MLP neurons of a small language model. Each row is named by its layer, matrix (up: input weights) and neuron, and shows model dimensions 128-255. Each number is 500 + 25 x the weight over its row's rms, rounded and kept within 0 to 999. Numbers have three digits each.
A block is one neuron, or neurons of one layer that tend to fire together. After each block is what it responds to, as a language model described it from the Wikipedia text at the highest values.

L3.up703:516507476480528507511504519471471502478474527513517477503510510453519523491484493503493542506523521471486510541508513496499476442487510540494519480489515512473468503516503502479485429518526539475507513479499536447506477460580561449517506518509496481461517491521521477538509468456513484473480532542499522501493482527487503503518500468495515494530536520500539479482483501509495508508491
Description: Mid-word subword fragments

L3.up444:502528486510460534504506517517444517510468486466536517496539481489517498510500484445463480460477488531513501531490478494540474515494489483503482540480500483472465490518493509491485492460500488531529524503529484521476460500495430503498485551486461529502482500483509525489487536491493480493451535528537494481517458501464485507457488496483452514541455485459556490468511442502520530487459
Description: Verb-introducing function words

L3.up903:526513537502482466492518502475510503457457489509496482499483492509490508464533511475493472451523524514486538463499475490482511435502454480505494481539457502496495529464493489483440538530504495519507556519484526496540444511530505477520507473497482473502515500490512504462492508518486517525478497490531502479476503537474500496517515483501471498532504524482536505491512503497469509489498
Description: Markdown table row ends

L2.up338:469493489497462490512481548521489476530468503506485534534525505443510497529480458524533487519531457504497497523511488508483532463530510491486495525538546480475459505473437522502503486478515526529474474494499483464485431495507482489531543524492486494466488523519469469504494522506503550484491513507466499515522475464534497508533483550499491504547508468510531469528488485468521546477527
L2.up723:512495509528519530495476480494461457482481498496531535543514519486516518514474493490511503489519521526485509511536509535494456499495519536538532513467452489456467493525445488476506500488519491456494457505500504493506447465491483498514502534460471481523504513540480504528467461445497504503467518511492487487516494509488512511507515499499450520533484512483517522514518443489495528513472
L2.up778:475505505520499518501479538501470472447467489482535524501514530472555527497459471520503491479491472495481507519525480558489464531484529535508517509493485531480486497479476505489540488495505515478509504459497529484526513449500470535533493544460452462483521487522494490528477498494527503492500544492506529522531454545530505487495526543491459497519468472501539512508501469489484520535493
L2.up791:501511502490457504487486517496450485477504514490523533534480489479539474461521477520522477514508497482490527498512477559539514475491496513494484505485533488465453480530479458457501502480469528505472497484511503510511472490473508529522511527502478517505490483513461533494491544468513490451482491534560532501533486514504510509507488530477521497510471444487531443479456493522530473550500
Description: Word-ending suffix pieces

L5.up52:488497520532521522526487492488516511473488484528489579520484489506505491514488572469473507485504565513477505475473504471507528466522456474482487497521457504449519462527512521502533499523481484516527490484503520468496475499522512547516497527497479492502527494477498474525490481539479519487486485531529493495474491535495516557508512515532438532514492495494490549476531468498502537491503
L5.up89:506497518484478523462554477524480472507509526497488530511530468464490480485509509442484454477527528519530466486525527454466480471532517503490491541538472498523468480503460481484509456498485451470499503530539519515478513521481489496463520538496477538488510485491532483477505527494490512461481504501553521493502502516488518522483491526510470480524503481512474480510498482549503551518457
L5.up116:514505513460494514501510486474487514469513497538525521558497468532485490457515548465461526453510524500482520508472547511455487508491488485526505495492436491474535451505492467502546527501504486456509470482533510478545459505519439523470497510483492481463494540555471534488488519492519507518466519495531511495496483519493528500478521495500510486504481500512538505506511502559522486470489
L5.up155:503501562459432463507556463528473500490469555506504494501513498524509478519538478448474475507491490505470510526506524521467500491434513452500525499477526486504540510489473440488523488541450501475514537514508507476529484508533502463493465490481500506510491517533496546502510521474508479509506521494496476504504490481495539469511510494477506499492472503498493498474520461514511524531455
L5.up197:514500481515495481446463497534476514492464507508501512533532487484483483493484541460497530488467466528467566488509497513521483508484457464476534502522476484488517488462514504486490479493493510529491493538502506475504472503490500484500483499489480463487531506465502521473472501506491456495484515480505482476515506529453528571485493527507526438533472508490527525517477456520558516480521
L5.up296:547496487499474491472515516499493487470438492498533456510519487503479510453532536465549487455546490493523488486502471498518521453527512513505505525495454465517484487499475518507497459522491518525500524487525476442515482486519490524488475513500498512489467551455458476516472554486463486489473492484462464531504488524470481537544507504547463476513477509501538533505467511515527515496493
L5.up305:507511518512484493473501490510462525503507501530534535530531472478544514457552492492504487485469539489491492475494488532463554510528432513517464523528515522469485512467518436474515498450497475503511511542478521511483488534537484467498547506519483536519506523481495478477533469500514489481477506445508456476481476524464505506504525452495499461475532477453468524522466509535514537493484
L5.up531:569506519448485512487533490463477517511484494501515498496530483508527487466488485468516540500514541538525527545507526509528491511521493484484506497536477482520508499521510475491574488501483503486513545544504515511496492527515479501523475499483438508512462522449488462499525523467529453494478508490554485509506495487470513509489487471512528477499496467473510476501503546551502516466440
L5.up588:496487593527529502479449507455490499499511476522533511506544499486488503465507495499518507476541521528481525494546522541473480492492460515499465488489494512513487497449493482490491501525531482468548494484523543496471496527537537496507495513476472543454490492497483457515501518511444488532504472488536470489529518469513469506495521509528510491553541520502515498559489505525502491487484
L5.up703:505522529469475520482520494560529459480501481532485503494515541447490524485465490509503515493512503498457495494491489580481488523517483463498454497513492497500499504447512491432506474508506517439504485504493529491505471464520472505518521471483507507455476481502534507482479524455494529504497526467500480500500477496520488509503508526515448474543491500506485564486458543516534552528517
L5.up751:510524531518533497520521486484507508494453472485559501530498503524517441489489454489471493470503501515497506478539523494496496515461499491499507501484497478480497494464520445473484494492479461464526524511489492486465493484469507509502559556486476489518525516518501480506507577483519514503455516514516457528486473515508509542460509491468542513569464499480521521520472491498501502531465
L5.up792:501505493447490500488538467521462522488526499528554539490498509493518498465539498457488517455485513516487563491495479518496528477525481471459506510521514485477516512450533444455475540503469475490508568505494499498545477519538493496494500529486450515540505512498492474521503513506478514471467492508544469486515477497439487503503499468490475522557497511497486505511478479559509590514510
L5.up836:494512469507501559471528506488460504495426484477482496516489514539497498513540540470499553493531511495533485496483510509471494526494475490513522493477456488483456507485476502443515511474473510427542496519462491442507504523515520462531507521484482537486513477530480484544506545518505519485490519508472539470525518511468499506511508513466544485528457485493494488501489517494466509546506
L5.up946:529502504465484546460545521507487514497441460491558473516521465498489513490485539508525501443509536470515519499497490522442523472489507477458409500513539515502471500470518489487520511512482517458483523464517510532547510535490494473498476505481501490489532485510457507509499492526476552469479471482554416491493514499482519514497536485487492504489505458514495533543468484536490524493512
L5.up970:511501567474497565479524434451506489497488516501471508550481507490509499468557514472501543477502488513484488460522516476431536504499465486500511474506465510437492456495530504493521513515488504458490528488476492472532500533539468543502468507497483470544503489516481508448534532490471482513474456477501508482509513486476535470483498542460525527480482494511492520510534491495513543463499
L5.up999:525520544507489499508517474485499487455495481541462497519517495511502475498536502485491540454520499482507538475558520508450483453516484507510518506496494500471486480512521468474476509484445514442499534507559513457514485528512515491499522520495453507512490484523504472488535526462503522475496468471521517515503527485481543493507533506512512445535496417461482522540497494544513550463455
Description: Table and list row breaks

L5.up48:501484527457487490478482463489470480506489526505532483492498534469504504476509458496467452492516486524501518485512480497522479493495484463514514509458436498494545496535463472488524489500474510474534536494487528459525484513517502498515484533470485509495535538481506532478519517449535484520485488511473469497533495513448540514491518531498489485503541479456524510485506443519480502487488
L5.up68:503510491505510484506464524517450464533486488519515489548483529449499468507511468485449505555493510508487520540505470498507485437508525526472505528483494515502473525479508503480508490515480515490519531538498554475540491479507518502518488490495449499475507502509476547483491537504470487496524484494458488504512449562477468511492513511504502453528472484503513495496490533478468512498490
L5.up104:472519506501499469508478486490492481469498519486481456505537519457501494484531522484510485523478534445517485486536506478494463499473458491509505493504496499503536480512495469521478492523506526473521517475531537522522480495562516507485537499486453480469500509569524524516496489516464509456473535447541520548506457509497515495476522480502486521450515540491516521517522486496510551520485
L5.up150:496524548493501492511480500531490521549488496519527451497514512452494495492465503523521467498503537459490486470484511513498536458482446492502459534471467479484485508497498478499548440501501494493523493481519483498474425517503503521496492504508523527496488538527458514517500485523509490519522525509551501527471446503471465510529521504453516467525494510490527482504530458505538465493469
L5.up192:505525492464520493486483526509487443492549478541468544496493526457465499497466491491506502512502539460510486467517488490455524431473491527489509537505477499485537531455488476529528484508483482538505514459459513507493466490493490481506512470491506490532486521524504521509483527543518487490500492519483457525533469500527486505487505494511507498524488485473504495522457486517448516525505
L5.up248:499546479472530483536527498478487455526477532529488526509508529446461502466511497430503501512538504498483504492501476506459493464454519504497462512520479502484538528496528508506504486478479486520519572526497518488496471523509535534492518476500499475483503528546489483494494517511499512499462485514495507514501485517486531507492513513467537535532498497465535517506517464552509534518484
L5.up366:481521444458545527516527489484498459529497476468508524501498513482469467505460487444494529479513509515508551474494500474452492509468525500484497478475498519486538506473468476498525467540518462543517519510506523498472505576489480510489484564501504484463509527553523474530502535493488473517466489487499483501473463483540503564465497477532494511525508504514498509475546437569512508502464
L5.up379:443535472508544504526474472472474490504515507518496545502527477483540480505505464557461492514481518465494542526488478453519462494509473499529496493497485480501519507551472479506496500532512496474524532487494507493566511510487512496507498530485506477506538469497511504518485480537481520485496485488523517540498515538476501500517518501524487516487567454464527488465454502476470513515505
L5.up504:493518521488519488509522458509505511518482524485497527499533532485481557504504490482473480467505494504508497482490476486455508486470460509538562473488440517523516511468488482495520431540506527512551534561489493527486506494502507508477484530484479480477495544511487506483467472521518498439451482522485522517505499504487534538528501511510517512496553502518557489488504486488501522473509
L5.up543:489512456480467502483487497506516489490462496527521489492495542456476524481501506497513494494511484508475531497490475474490538519487518496468474497511488493512516529479505496497467464544492510481537500510521551489536508540529520530480472471474517498518492511545439455497479507542517502478468517484518502474526483484492462494498503518504462509484474513455552525517547506533512490492507
L5.up589:486549485530519541487471490507476523532458513485477496490477527433480486511484522443459538478505523490482531484488476502499456525470500493483507503470503490477510510518478486485487510534490501504497518533489536491457492526483521520490496535512510448498486515498476529495520467469503488488497516497483499502492513482481551532503537557505538465503493482499514514488519474517492504561521
L5.up594:526540465522465501490485484500471450526466489539502498518498540476480523478528460502491494494515519507488543452489492521503523523503503501492526550480519535495524515475495512531521513501523496516531497490525542490458488550545498530500525499496444490511512467523509530487518519477474498473494487499534417481526449486530505492453514541483480515514523457441500510500534477504459486562481
L5.up757:499508479490495548517513489473481517444481531534518520502519505445499517437503526499548514485494492506495551486531480490478510470551451493501470505460481506525521483522489487494550480487494520481540516493499501526479511465525481492524553535511459460528497528501505477509477521474512474494475493467504513522516483459461468513447505511548518530507501511474583468433501494518502515528465
L5.up853:507520516447506503515504510500457473539524507512534567544482517471504472480497491476451520511517534479487489487494515448510483501503461498493482483465481493485505549539479500481507480475514506458490530468534508523491486511518527532531485490498523459474477538480483533480528522497538462472504469482479507505507517512459544511525553491460542479545535531447570513506497486472464482475492
L5.up868:521521459518503546507501484494494515495532528506499511499469537472457540476463498489467528536517498459480530488490466474469463487469510495493479504499499495470526486431458505460474484520488487469542514557532508454479464492508517541499550485508518494469499511483453519513508502469490473465496498449455502501507508487471496554485498518479491427539474537508567499545498514512448495503489
L5.up1023:490527484480521495497497493522494441490495524531503544515491519490517509438515510473554487513534521473525495507509471511484486467548479497498488494522533482469462533518478516503496492492520495465543513496528571500517463514489522549479499509494504491485467553540487507482515521472539504480476489541520513484519527485440535551495505485450511494552496552508532479481435475502561482498464
Description: Mid-word subword fragments

L2.up139:486496520532475516488455507480501480549490504493492576517535551446526531461496498512583488499525485498482548478523470528479508492507487497464546525499538477490482479512511472467442509492517497511474495495527459544473482497511488539515486491494489494502456516473469489475457487528498502500492483505531490512481517518481477487483478466486476475461488504521538540498525498504566542462446
L2.up555:503512515509464539495498473498535489507509484509511533511512531485488544490500490450479575511525473484513510498499506509511501466495484477461484505483531489500486490529480497505470527516535543547530509510535505516509474520491517502503466461482513502499464499517503499536499463525502548527572510532516510496471517514495507482464524530474468529490516457461579509492533514547528482446471
L2.up734:485520502541555505521484474488505493536512472513473514529464524487500491539471481503555529501490520491496528486502535484443498469503496547496466510532501478507544485510445472463489480565548493480523548536490518423495464489496473484491454511500446471492458488498529515515488474522477535462533532477485518511451479464496504504520541517492442502498539516481504547494505493503505514507531
L2.up991:492531498506457497516502508476477502491515508457507525490576516482512499486479485446501467527507508499523556515490458516486524489517476509510543479512494516482485451499491516480477491454462531464513549526504525509541492520510516491509512482475492525465499498467459482509498549516505485489465542526556514496538519493493500493436497518488483525527476493498534524498475464525530491472484
Description: Predicate-linking "as"

L2.up6:529500495502508512472501490501489467458489536479529491554522547441550489474467508479485508485542519495472545453534420497495487477488493523536517497481457495512525470510486464484501493524509490521541517517487575471533459480513474526478486497505470516532521493514514496508505504488489525495496499482505527511483514537487508496518553467485544509552511503492564481492512474507525501498506
L2.up660:536499497493480508474504516479499545508473511519513549533513416468505494424498507549489491474491499503490505454564507509505494470484469524525505497469468483475489516474471477491518524471515485494511465503520489505523474509480475480503489491509489451475516474510473478504508471453475526477510519504495488526505467518502486467521505462503499505479515488464498516498473492542485519514472
L2.up811:497513475505493506442552511453497508495476521505519559536497445448522524468478503513498488470524506527482485492560524542502506456466502513503486497460473484515523476463474499443469516485497485530516502534500524505527468495462498504519507503482479491514531484495497482536507528511481494500526506528527508483496451492505522489510505449519496506483522487447467527511515520506468506498498
L2.up1009:524480486481494512487517539490473477481494539480526513522512439456511512454506505492553476460503486479507503447534476542501489478453506547489489492477488501500486505468443478478537489466505477473532495492489517470494493488475493523514484529496484508512496490459495441475501530485501509496466542495517508507462478518526516499529472475523516513514438493508478503522493499527459545512512
Description: Wikipedia section heading markers

L2.up22:542510493506454479501538471479498509497469453520496506490505503497480505494484535507501489478542514513499506512477499530486516483475478487504514493485482448507511514490457470472492487470496532494506486495489516481506449451502477493488505548504507506485480511513479509468477547433480553498471516518517468564475518508508503499447525452552481461482543494491528551476519469510497508510497
L2.up513:495523482470490478490538475531471511500474499515513488508494490533454458456518507498508502498520516484533502489513496516538495508536490448536454499497473493468497505481472502464492502480443493481514526532501488463486441519526498449481497493471501492499500466478502511514501512466469505506496492509568470478529482519509525474476528485540500471485581461498527522543453521512484494495504
L2.up515:552532510498485485465531472465470518464476459538541495547526532506474501492501509496509523483541514471532543514557485503518502489496444493467552504503511499436458471480513491511507457531497497500498520484534534493496479508527487449485497507469474454545489524456468494509488521457447515502516511504478535484472472500476501518491509520514464455542500527458540527516494475511487526498516
L2.up579:524513516497457517473530493533512514464439502475507520528517462485479523439474509467486507447507477492500531503514492531490498499508458465507485495514522475479483487486477543495502505464495546520567507516524530494517422495482516466493475500481470490513513489484494494500488488480480505433482513501511493527459458529505501506481490494529481507513513471468566530515445500548490509461489
Description: Paragraph-break newlines

L5.up137:480521440500486512514478516493489495494488510514553499480532519487461528503546479531547533486530475507499523501502511482499516471548470482494479490520489515511469479477483490523473526543483513453512460467501539453496475536502511501530490518473482494508519498458530523535507509496483447461513495483490520540520486508494494480466532476537536480519473477489563502514519479549515499446504
L5.up167:486532495488518507535506518502494516503518464485516516483522471482497520455491458459478527509483470518468530501463478488509452512516506478497507511466492488492512463523475481508467464496504510469537529535502521518476487545442528494510491560461530515467519515538517531533509529455535538476487506524506493544507493542482495518444521485473514520521455474460551528533481445532529492457479
L5.up170:488520469472515503511490496482464477515499515457522545514532479465504563483523488460524529489528485500483496520492504500528526471463447501486490512483498472515486482498474486500546481481507468486504497532551517500504488481476433512512500462471508507526454505530471428496483530519498522477470515466497454541502488508509516512487473495501510531460475482488566474514515524519501504495475
L5.up189:508559503482503504505489523548484501487496473523567480480515482505512498498504487501504511513486447477484522525517473504487509511537484465456495527483522516458515494404526472501506460488530472519485547498487532506493485504475526502519523515473527494455497456504488454468515519524508531511438480497514487489505500507460483499464505510484523497486443479451511523487525489484532549486482
L5.up373:473515516498468530495486489489492524492524502491512554532534524464507547473511482468519504480491469450500526484520496466475516480504481529485499493482485492512459503519469486513499507508492513499519553533513514527513523476479506453488535479473475487475485474509487502495472442480476519513489531523514470530459522491467532546453521506489447528478499530525519552512538440547491505490469
L5.up388:510521489525467532532485504530548505544493499436498494500505499494482480504529511466515478489513498513480475489481514491477495463488530508495506514507514492455526501487505455499578440462523508492517488560515563479467448479471506476496504493490478504468520484500482489477498476504520492484476508458521440516457508571522479502481482516542496512517501486511501501495513488538503524485487
L5.up436:487514479494518494477476515478465541471482495478547497535521499480516511485476485501531503470500446515492501541485447488480520489546490464522488495451457505498475477502472512510514460547498548448565512474487521489546519489500508458522488519500528451502514507496504521508459506499495475465559520530487503574535460525505490482450510490546488480502475551501533484505508477513432482475472
L5.up466:521499470460472507469509536530508502479523464449539580469528484465531515447526509517490545495507515456497502504501489459513471505496489449488533491480521518485543505549507483514518507495554490475545506507547514533491436489474496487468509518477475505513537511536494523482480489534523527471516487510501456490464472552494489500470484509501456526485517525490537509483502510543499477484515
L5.up479:530495465447488529479528475540509470481464496562515529495499481474503515449510507510480544471517480494497534544520445490509521461484493445441497467457494487500507503489524503514495477515487520490522499492500521478498485537501490551510536526482543471523490508484494517481519510537540554479447493507501487486482479550549532502454490485470439468487494464486492538492493519516482511511508
L5.up486:510502467512509520530481481521498498494488469481516496511519504463508508459504508532536515497526450499519571522512525521474502510515429503479528506434488502511488513459461480527472512505476553504500461560504484493491503504487486512489502532499463467464463468486528460551529489485493521507503502462507471506532526536474479511480501469506522499540516515521500554503468480534499493461489
L5.up605:487516508491514504474498496536491524490513488533553533483503457512515530527492536466519482512481528514526557509484520505508530498475514480517478520444479495490461517489489499486490488504540496451542518497523519476496489538469512513528486503493521518456541474557470477484473475467514581475461488471544441486529503533487504535514506502456477507492487456494492502496515492520515523530488
L5.up614:487497461522517502510529470446514477463444454486519527494497512497466490511525530458545469481506494502461486530528497482489490507482482465550508493492500519501477494504486483511531515490491475458499551552499494504482492498493501482493494500473490509519478471493458518551456521484508489497491527549544490528482490523478520501470508527460495500502532516509521563520524492545509530519435
L5.up841:509503519482495490468514500509477465531484437493481498492506492503508465463495490501474551477501530517487519506492520464499501474509531548481482470478514467506546428492513474459508488510492453502529548465496530491503495563500513522484506502493526511525492524497469480491538535498513480468514521479508514506466476535497536525501538473464444511523503517471480504525489488530493486494471
L5.up844:515495472502500536529496536453475472523492506458509485487502493494493472524532465487500470482502473523479472530444541495443518522514517510504466510459487485498497502481449449537469542501484471491505539464476491521479509473507465489465469497497516487466508502496454520461495522484504478535465541493505483496508494516501504556473532487489469513544525503550556535488523517479512528520453
L5.up851:466488468485438486529548511538515462518517502469558528471540537505481520492510515510508523495524467497497504531574512480476513521462493437527465482487475497500467456448485469477507472524533510489549529513485495467478499477473500468532456474473509509515497505509502485530489527452515473485472488527506469549505512509482532515504540484483510464548466469517545516507499496549506457510450
L5.up905:557503475491491551507489446497487457511457481489516534477552503483488556490472484449475491517485503466508497486521481481492469492531495474503520527483506519470476458524478452494503521531512483523523512489507477500458485494502519520495493530495510500458496524523478534555481503461522525503477494486492500520449493503469491515494521509470486480511468429474511478504528427488528489498456
Description: Linking words to and as

L3.up246:502507504504557509486497492474491480467478499497535551542529493469502458463485508480498507464486510479490553488517495501503478471527509500489529504524520503502490438519494495426506517537512490520514520486495522480549484516500493547539500478492499512514438477504510541516507488465497493544516482496528544525455449529510549484487555516496451518535443465445511501476540495513513521495493
Description: Heading closers and -ly adverbs

L5.up45:517514485472484482482503504483460478516480457481531561494492488499521501523524549472500523452495520462504516507514540490486495508461491505521484503467493510479480480459445490491506512482490484470525513520485514475504511498486497521503487486481493517520507455520485478525518540459522494529476483489477509517483455557476519486510518560528472495503473460492508495525490480493486513519491
L5.up71:500502494471478525443555510505479505508522505472515547524483481449467519478527532505498540466492468489496516472516508540512527484481483460522513507456480503456496449463490468479451498474480482518565475515529525523511481478506518501506504544481492498490504480483460510532517539517491522513477472513546422500478486502477431469490491477496496511487502468525494524512472492528521523479476
L5.up151:518512546485502517498522510499496510530514533448520544534530469503531475498541490495524502514500436479501511522507522493475529493500491503469498539506501476457473449504461512481527473520498521520532515502486496493520520460491525527508544507494460512511512473496466526498480511498501474487509515523541533499512485508491523483445530501481520479566442444471552508509503496487516516489473
L5.up175:540497483516415499485486539504541474467518544508514512518574461488505486460482498528506524481494534498488480512497485547509490487505459471491504493513462492474494469462475497476524536498484491506490494470531515489524446452499466540523541449490466475482503462506548514528482516465496490511504527498501505500524517514510477493489523465521492492472498474529538487506505495488519517497457
L5.up265:519520556525515524519502512509495473492473514474507511484510490417480492466504516480507494528490491483514549477553505454509484497483503481466493478483491500489533475485513507458509489457464487473536501509485524509501487512494460504510492434509544480491462482472472529466505507538517555510466461545475483481497426547494520514468500544493539491506477448514503496547487502485473527494512
L5.up344:506507528505485475473496510514505437478496499519502492552510483480481471463487520504504539508488503460481481506480491523523511471524518502499517508478497498503487493463482506482516494476503509510506512448507519514528481526511470542489479518472485518524461505517450513532494516508447522431476488483496484509519510469504541502470517489501451530484513528486531531496459487522499483504494
L5.up398:512511479492489530478488508464494458522525554505495556483556474492484492463483529444488509481487481497512498503527519542486458459466511501528493494473491470481503473504473508535527498490516491469516541532515530464506494551483483522463495477505483486473477506484478507491514530503497536473497485512506460492482469510493493475504481501504517528541509498491517536545488466508480542476492
L5.up413:514508516511489521510491480477504472501477507510507501538492501474485491475463537478474513517499513484494552438494475492487480492483450457455504513483472513520515457482525518474490511499505495514482503478507510445525506498494516526502541518495524487526512500444451540510507506520513523499476532527522483495469479540497558545455540497475501524538503485477482532496552439485534563475503
L5.up415:514523466499431515495486518514493469519478525513509501548492479557523499514489485523484527494522491538476511503493519502519502517464501526480482502465484498493446488480475485472489492509482525477472507541540500479519447503484510522506530497504497508465488491508460479530489494506528507507504500470536475497504498534515470530497532523497501537513485442502532497490481489502480509516498
L5.up491:469505485478476508467518522490510525505454512483546547551510486519523555439460518484512521481546508503481543513518493497484474498475507479520487503512442509478496431504492492529460494553484546495512539494523535484552480466495514524542485501454486508517502508471493517489470459510502470522513500502526473514501483536489481510462541487462452465486468486462528507485500433525526478469478
L5.up520:528511507510484523523514519487499492519496503525549510518548489491448523511540468520540523488496520526528514527527501551510498478477496555492518545504468490480489512501491483493536522472448470504463494492545452508510486517462517486468513507462525473516525490485488467501459489452469484519513500515509487505526402487526489504483513509536519557502511504512518505492463488501488517510487
L5.up528:493484508492513551470521533458524473490462492469529528510559501453532513444482541453510508455509511513448490528514469511477470498482465469578487499473498492501460493506502482512505516461499491477521502509516563477545482485454472474491482500491471528516477500516498513482474497508509467511533521512531523544512488553500526531501510520499507542515497522477512510525504521529533477526496
L5.up638:545508478497504517529551502476466518471514555511513515507545519492510477443529489478535550482507501459533523495496489516509494497486492474465556482500503477481504468479463477521486479475523491489487495536553513514473436519491480549537475487480446484495477482503473531519503524526525542473520521509487469505498527542503498464485500495487500515509494509537512500487538475510478503452464
L5.up708:507512510523496506495487513446455490477536484504506494533495551440504513491547507490515518525485465442463540530528495452474529490522483491521506543526508523461519463519500540485537502511520532454491520533541490482528463526483493480520518515459455498497478458487462512527488517482514497457445519490518509541522494484483519492474502494537484526563453495481515498508482470533538500497432
L5.up712:485516520479498469461476502510475493542493511467498536530528493492488471469566463497526470488509437474479510523534472538507469516496518471490503519519475483468483466484493498494481495466473504539501506553561490525485467480473537500521523523486489460503493526514509503502520511456473503471478492471490449492527481487515462519486488486476472476576505498513521516492513462495530521501492
L5.up863:522508513524466494498528499465471527491520510508486509508505472461516502475517532462553511482486510488519521496499475517531521496516479519490502484496513511517477490518476487429475486488462491521485453553492541491497488464509496513536504537486475526483532519477446521538485513456497457480502497450569485501519428507451488533509499522511491500561502524479501511521479533482472552525443
Description: Section-heading closers and auxiliaries